Weights of a small transformer language model.
Size: 11 layers, 8 heads of 32, MLP 320 GeGLU, vocabulary 2048, 6.12M parameters.
MLP neurons of a small language model. Each row is named by its layer, matrix (gate and up: input weights) and neuron, and shows model dimensions 0-95. Each number is 128 + 24 x the weight over its row's rms, rounded and kept within 0 to 255. Numbers have three digits each. A neuron's up and down rows have the sign that makes its largest values positive.
After each neuron's rows, "fires on" lists the tokens most often at its 100 highest values on Wikipedia text that the model never trained on.

L4.gate95:102126150108122086147137106076101161116153122074152135152131150157151130115077104155140156095110115100157159095093140141128110129109186176091141139170125134150183122154142119123133144096132116111129099136100112107145118142121109163163154104104148104134117110112148080150141157105084117116
L4.up95:104125104133107130138129083128149139094122110115114099134147119134152099140096158125090149096115146123134115132094156171133143095064129142153164088114166133133143122135078115149081096150164102121135150105125163117149134146112140135120158126171108146174164167145119163128143145155100132113
fires on: "re", "ve", "round", "age", "ate", "ce"

L3.gate292:139146113121133127141137135135160135155145118150129107171101140168100085111133116118158133130136131124124097124135089099119114157160140089137147136101128177108120085129158178146151143139120119134145126126111115099143157140121109193122139169111110115119125157124116142150122121137126141099
L3.up292:119133144155107078107108111163111148151141113112114142152095125136101103162146146119113125108124137109108119099103095098112132142127111125112138152072159147184130086138101117149105103083132092119115098126105131120131124139113146149131145160130129135101122132194075144137145138077128103154
fires on: "iv", "vo", "go", "ov", "v", "av"

L6.gate49:123140142102149130099130119146139099123164149146131136116141115133101113096122121161082076095121114116154122127098093156150110127115119134155105120138090133117170127152154122122096173134091124112068166138130137124148127133157135124140127162122093080114138139097160144087144131119123119097
L6.up49:128117140156101150153102169148125114117159129147158098161085155097140158085128118124152129114108098099146158117136094083081165114115159117090159105116142075081158143144133120102122159129182121080122115130159152117106102140146072168114188148113129125112132128092199130144164149121156145122
fires on: "na", "k", "el", "s", "ol"

L3.gate98:091150136112158157137135158168084108124091099138134137173108142123135136089096134115097157083118136096169094176134112145141153143179134182141153122171154122139110128151177091130113145116100153116106092089149098113142130103160140103153160157115117097121106161101086115185160128139152147139
L3.up98:102150106089148134103157157081125116147127142137125152128084142112108118125110112125145158125176118150114144081108137158189146155178106135144091129180136071102097083115130128127100129136120099136135129104096162087126159130119124126162104140135138165113118165193115122089140128144104128128
fires on: "bo", " bo", "ha", "har", "ho"

L2.gate138:131122119149133115129132145157110130138107097168154156102119120152130122119099107159144120125137123140160108122061095098152140159120146127142069110098120124134142165158135125131137153100164136134133144071120067145118094141167100118190103110105105104120105098125137127137116116119086121105
L2.up138:103106113151123116121173149131105127122146113211146127113134157170113117114114153148114137153132083125152112148111133124128111127138184119132049105100152161099123150123109136147121145105136129126126137116124096103146082099126094118142142138135129092116137115102119169153144122125103076104
fires on: " Z", "z", "Z"

L3.gate163:109125156178108131133144154166119105132144081127161125145121099107157137118134125100088158097151168122138155117116102164131138134129106128138114192127141130125134128133124111145137132104133177110133182141116154104131129157145150098096131156176154183089119095136151112166147097120092080109
L3.up163:125137110128169106146139135137095151114129137121138139131140092105123132124123123111152117154124132134073127135121144075127122180107108115102152121104134093089122138119141139121099093154154185116118081113161110147110104124114097111073066128141116170147093143105135098160137121116157184117
fires on: "c", "ra", "g", "ac"

L6.gate242:117085132118134110140121184139123123116097131130101146125154152162126114118094136134124120100116104085127105136093136100086114142164126172168089160115095127105125113135102144120170135124128144127141120148156115136119135150144155113115138161132125137105125154121115113149095112108113123108
L6.up242:107159149109082145094135154142139093090170131168130155121122110128143078129125142118145132129145154114133064123131144113118103157121089143118115146149102146130171124159138088119142107081127089133088113145129106135116141140117100128121137129155160114072156139122110123118086105104099114132
fires on: "co", "go", " 3", "vo", "ki"

L2.gate18:104143152169101122138112157126146095147137121116092112122130127097127137093152073097135136140109137112123091156143120142179105147156100146130134161134104120117084144180144160148138162155110117107107083114158166148126163108115164101077131110090109128090133137100112145103128104128093121129
L2.up18:079167164166158150133126112121119160149114091171131124106133142150103141138143137174106129099174119129151102082121131144123083179147086149142112129139136141103107139161093119121119136147144137123105136102114149165109169111094139112119116133087116073164155164104135142136119098107134149159
fires on: "om", "bo", "tro", " head", " bo", "vol"

L2.gate68:112134156129111119126118168096118147148087109134141143121166139128122136090100123127136144104109175086141124140141106138138111136139106147144116136115168115163103117125132101152124152155143127104157102103183159092138136104149179124157098121112149093108139131062094149136145120110181123128
L2.up68:157146126091154101110168136097124107105132143081093119115096131102135161102146100118177124113139151152107124099132149138159124155129117151094110124113136102145053117149116128142127128109195148158099157102094139121128116110136064102162159142123126110088121199119148110112138114074100130159
fires on: " Mo", " Bo", "bo"

L2.gate188:092092168115109150085162139132144165087147112111124114183117113133119129124126121165154162143164148086132108143164166149137140099114125105157128125133169160146107078119135147191121166106148109099144085097140172096184159108150115122095118125083098136131112116131092099137141110147107136119
L2.up188:071120133093098156142114149163116147100149157135141145111150135121114118148085183130100106160151142135180132115143149104131134086138175179131105128124155130147113139164154160136119149117119125131135130137136158110168129132131127072103157179092047112139136153167117098177143157121102150113
fires on: "y", "sh", "mission", "hy", "har"

L2.gate192:126106165152142128131147152156135142081094150089133117128158148086142132136142151161099141146111145098155138119120127105142147107173100131149139142121145165125109108113156140130132131104100135081144113153142153101107117114121112085192148135096093161160133107136117103124119130123110129118
L2.up192:159130129096117108131127107141102144136131099130100098127118149113106151131164143188095136141120140126146109137150131148161104074190115090135127079112111120126093140104086150089138131107150106066122106167124129125120120107120143127133163145171111150153099101144149121105133084141101150131
fires on: "hi", "ha", "di"

L3.gate302:113082177102126134135136102139128138114085096146086105170127166153171143095119115161135113110135110139144175123112070165189111142151097107115106110131139119128126163112090111158127072156136131105170137100146149121147135119103123101155164107118137096144131141118096110120134169120140153082
L3.up302:116071158146144141113087173146104146123104157157122154089115148137134102152174105131121115102120154123148133111110099176126123110127122153118130110103118116119105168134107119154127188090127129115125181115153131142124142152116161101113074127121154171121149113119146099176136128124119102119
fires on: "se", "ct", "ot", "mon", "z", "ment"

L3.gate59:169112095129142104145104091115120190138134135125127132120132146140123089143089172120149126130114156101105137107133135128108086153098109173112159114136155160140159097094104132108117129071121123165120179143166096133148130136100090109145123148132138123124126106136155117139129195107117134137
L3.up59:122111103115124113132159103148081104081163096127120124142135135189127105123107130131118103098159141075092087091125142125120111104107126117149139148142175145102149131108132116105085079096135077110091114147142136117159126131093089135127160121108119115132137135097160139152141157170107101101
fires on: "de", "ation", "age", "ea", "ce"

L3.gate172:126080145131124177146149123124108103147109130116130114133149113085101126111161153118141067116147087147076106146167074119125145078094118131078139118106107088152131111096088116111100120156120147165119128103109201119128135142123147083135104137101157134152139089128116167172142123137115108146
L3.up172:131111124134158157112068164105132115162168067166126154137082124107092133107085147097133113109130116158165161100136129071107064166147110079078098110143112124147155124147102106123133099100132160106138165098148189144111130130148158164150136148162152098118114155110123141133104094125165132148
fires on: "ine", "il", "ea", "and", "ter"

L2.gate286:112147117118110116134145132116129096164148142156137102070100162103111128157126119129121112150096156120118131125157144100132150139118150132126128124122127107123138118124104167127144123131109094114155112105147093076120114112147140143052112121125120132129101105141100109106163106160161121097
L2.up286:111155116123138133105084138155113091142121123126161156130119162143130137162128143109159118120132117142132134112096109145136137061112070140174093111115112156097121147145089128123143108114186068090102100123125150161182170147115144105121117141114106172136098163155117128123133099103164108119
fires on: "im", "id", "u"

L3.gate219:102094112116090133115086157136142150096108140109133113106094111159088129135089101097105136139152127119163145136114132187123117172156103136102120081150098132131120151145097128106114115115144125111118138120146111146145114113098083181092121155159139162148156159092142122130156121140171125137
L3.up219:195105135162140122109160130148107106106124147128111159111115142118125155138206131122097081111113143106083141162115108126150125170138110158111137095103116090119131119141132096105137123083142150124126107119145124134160164117119101126110138103139100106151150170128116149095137123166129118160
fires on: "s", "l", "c", "g", "t", "d"

L2.gate3:106140141147125107140107126117130149185091121146118126118089096159120111157124119138153145143100156166135144186114144117190132145124099114137081144161140130114135121125111099082134179132115133153167139125124135132154152140138140141096165102163147099157136121119119102138116165124154163132
L2.up3:153183102147111134122128133148138117146125137145111165104120100144104126102143148170131118138094149120141158145135122143101131178168157121129124149138133106131157146115146129178131141123147142110108108110137117154127103135109138078108124151143134134133128152160155129102124122095121104120
fires on: "n", "l", "t", "k"

L4.gate109:128134085121121135096121143151113109156145109119206189117113150152124152176080155103095119141120071152110126127129125111101186103132166143075110114104142119169132166155128171109082170127150147112124126142130120154129124117142107146136128152097112131125095139141144110113172116123103116089
L4.up109:045133114109130129126159172138146134171112104158127146132099149164136111116137140121125149105089152128134132103117133141094095144101109157142108106140084108097111125116142156123105144082101118123112177103097117133094152150150165146117179146086131081124118154159150148145140127159133140118
fires on: "z", "mit", "iz", "ant", "k"

L4.gate7:146120129108130159133094138101122108122121118137138145122138121154092161125118132093113113126145140115117142099129104112122099135122115141124131147112191116109149100087080079116133122130157127096115153150138179117121118097116142152148141156137185133114122117128089145153123120110119094109
L4.up7:148133131121121175093083163114145061134158132151082133123096109134126110135153180138178124124115093121132140105145108090100104131093095142125124136127109117145098116086096108173132120153162114183158158099088121139064147148133157122107125149160110139148141140135132107135125119153168101137
fires on: "la", "lo", "ine", "to", "and", "de"

L4.gate192:128129109109113122160145110156131145115135133101081135110107153100092103103124116174112090111100145080111094116142119162148114139127101095086126101084153136160175081154113158121122129151131150134140160145114114122150135108121125131126161120131105151148120106159171128150142100116162098167
L4.up192:091124105094130096135115133140163121150168112133152117107068141175135101106115121111117144127101100142089130119176090135127115109117170120093172121136090147088132155157127150156090133115145161116117133125139123147116147129123066155120105135164141155117132113130150117165145143110147135139
fires on: " Val", "ol", "k", "val", "all", "co"

L3.gate271:133178116135119089109144163145118131129128140120101155135174124140145139158088110113157157136118157124174124111138139085132098155160102133101094160114173138093113113110107103135150121095159130115154119118128129105142099129109189157112153094163117129131106115096145102146108105178130113117
L3.up271:122107122137079132115138104132132124123165144117127145130129083089114178095125145118168131100127103120089108126122079113139099184127126080085122134163105135104142107144132101137135141100091206121138147071158106152152117109164121143154129136152138153123176110121128154089121128117112135154
fires on: "t", "l", "press", "re", "cle"

L6.gate282:121135101097147109125121111099130108125163123111116091171138130154084123086140130123148135116132098096118104105142103136132090132143150144142154122126139145135146078145116142058159106133127123085103137125092115148136094123093131153150126128105136099112127179140127118126102094104117131113
L6.up282:134117172086152134107135119087128130170135168109136128118112106146097094147149173105143122122093104125130109121140130180088103098151111136158155169115140065094140143136106148130111138135164120152097119100158129176155059125131111089124120129147150132112105140125118142132142127169143149122
fires on: " H", "la", "n"

L2.gate276:130099114129131148071114127134137134142078148101140167108150138119167141142150139136155113121089099159137148114097138123146100187153135138127122104109103128100114107136119076141143131135103129112063141114129184138126134122176157172115109147087128146126134107144132121143144159130153140110
L2.up276:130142143116119135133152157162124098106092136099127134161172118150170121146101137109133101150134095096150144117139154125112122108151178152121116145083097147163112135114156120109108155051136124157134121047165123136122125113129167126134116137101115160125142121119195160123134121085131109103
fires on: "d", "te", "low", "se", "ron", " lead"

L4.gate178:117147101101119137112156121113105140159108074165151091133147124139172116182144157178111142158126100163106131107134137156154147153078131119153136133097135136136134107102138152123117122100148134121137112114081077163120155107137123147098160136100113168104115133163140121116126147138122142083
L4.up178:195173169120088142113144136093109104080165111117137109132149134095137125170153149109120117161116132115107139076141130132111164107154134144135097161119113114083100134122104135103144087106118098124159133071126127142146143150142113129140120138103111119174139176103091142118144128148154111104
fires on: "u", "chi", "i", "ar"

L2.gate1:103134163089148117136127146141139151093097096100093137155146130103118116113095163129122135120129096161151065135127138140098132134119155128135114182073162125101095133141127070119116130102127158135139123095092143136150134137159116128161134143111088158150146073132160150181123151129147136127
L2.up1:111135174112099120137175139121143106130114133142099128145154132111162138099132151089129140112118154146175128134104114163123106121128178139153152095089113080125084121142112134099141097065110091123120073105126121138144140132099130125147181117106139159139101102106151133125102113153171119099
fires on: "an", "serve", "op", "te", "ron"

L6.gate211:139099186103133132148090179159138161172098152117105100142109099097140148127120095141091104135065140133122107128114149117140092131115115148191152139163142094148088110124119112144140098122097119078129158091152124088120120155134102152158137133124134120157122106137156118111130113167122134104
L6.up211:094127147114092145079117082114114137174134098143124161162150124145114095118141120163136106137140122143105152106140150125137098135109140149123109137146170082127115116128148102133136137102096156098116137143158094141107138179125095129170140121160061180148128077109165095128092105134097084141
fires on: "at", " were", "li", "i", " are", "hi"

L6.gate87:099126166118096112107115108132166159160137121092109177147187122129133118129147150118115093189109143120123158126124143084119134158138139109070143126126151092146144101115142151135070138148123138101138148133120123136124123100165136132122168166142120141119077143138145094121130129105124162112
L6.up87:087158137065152158116099113106164119124152133156067100158070132168163142148124124181125137163128137153104151113134124146136139128175113097119139132136075120081123129127124143080119146135112120112119156104111107147107106161147134156145167157174177107132157124120125123124148113117083128163
fires on: "y", "ar", "um", "hi", "al"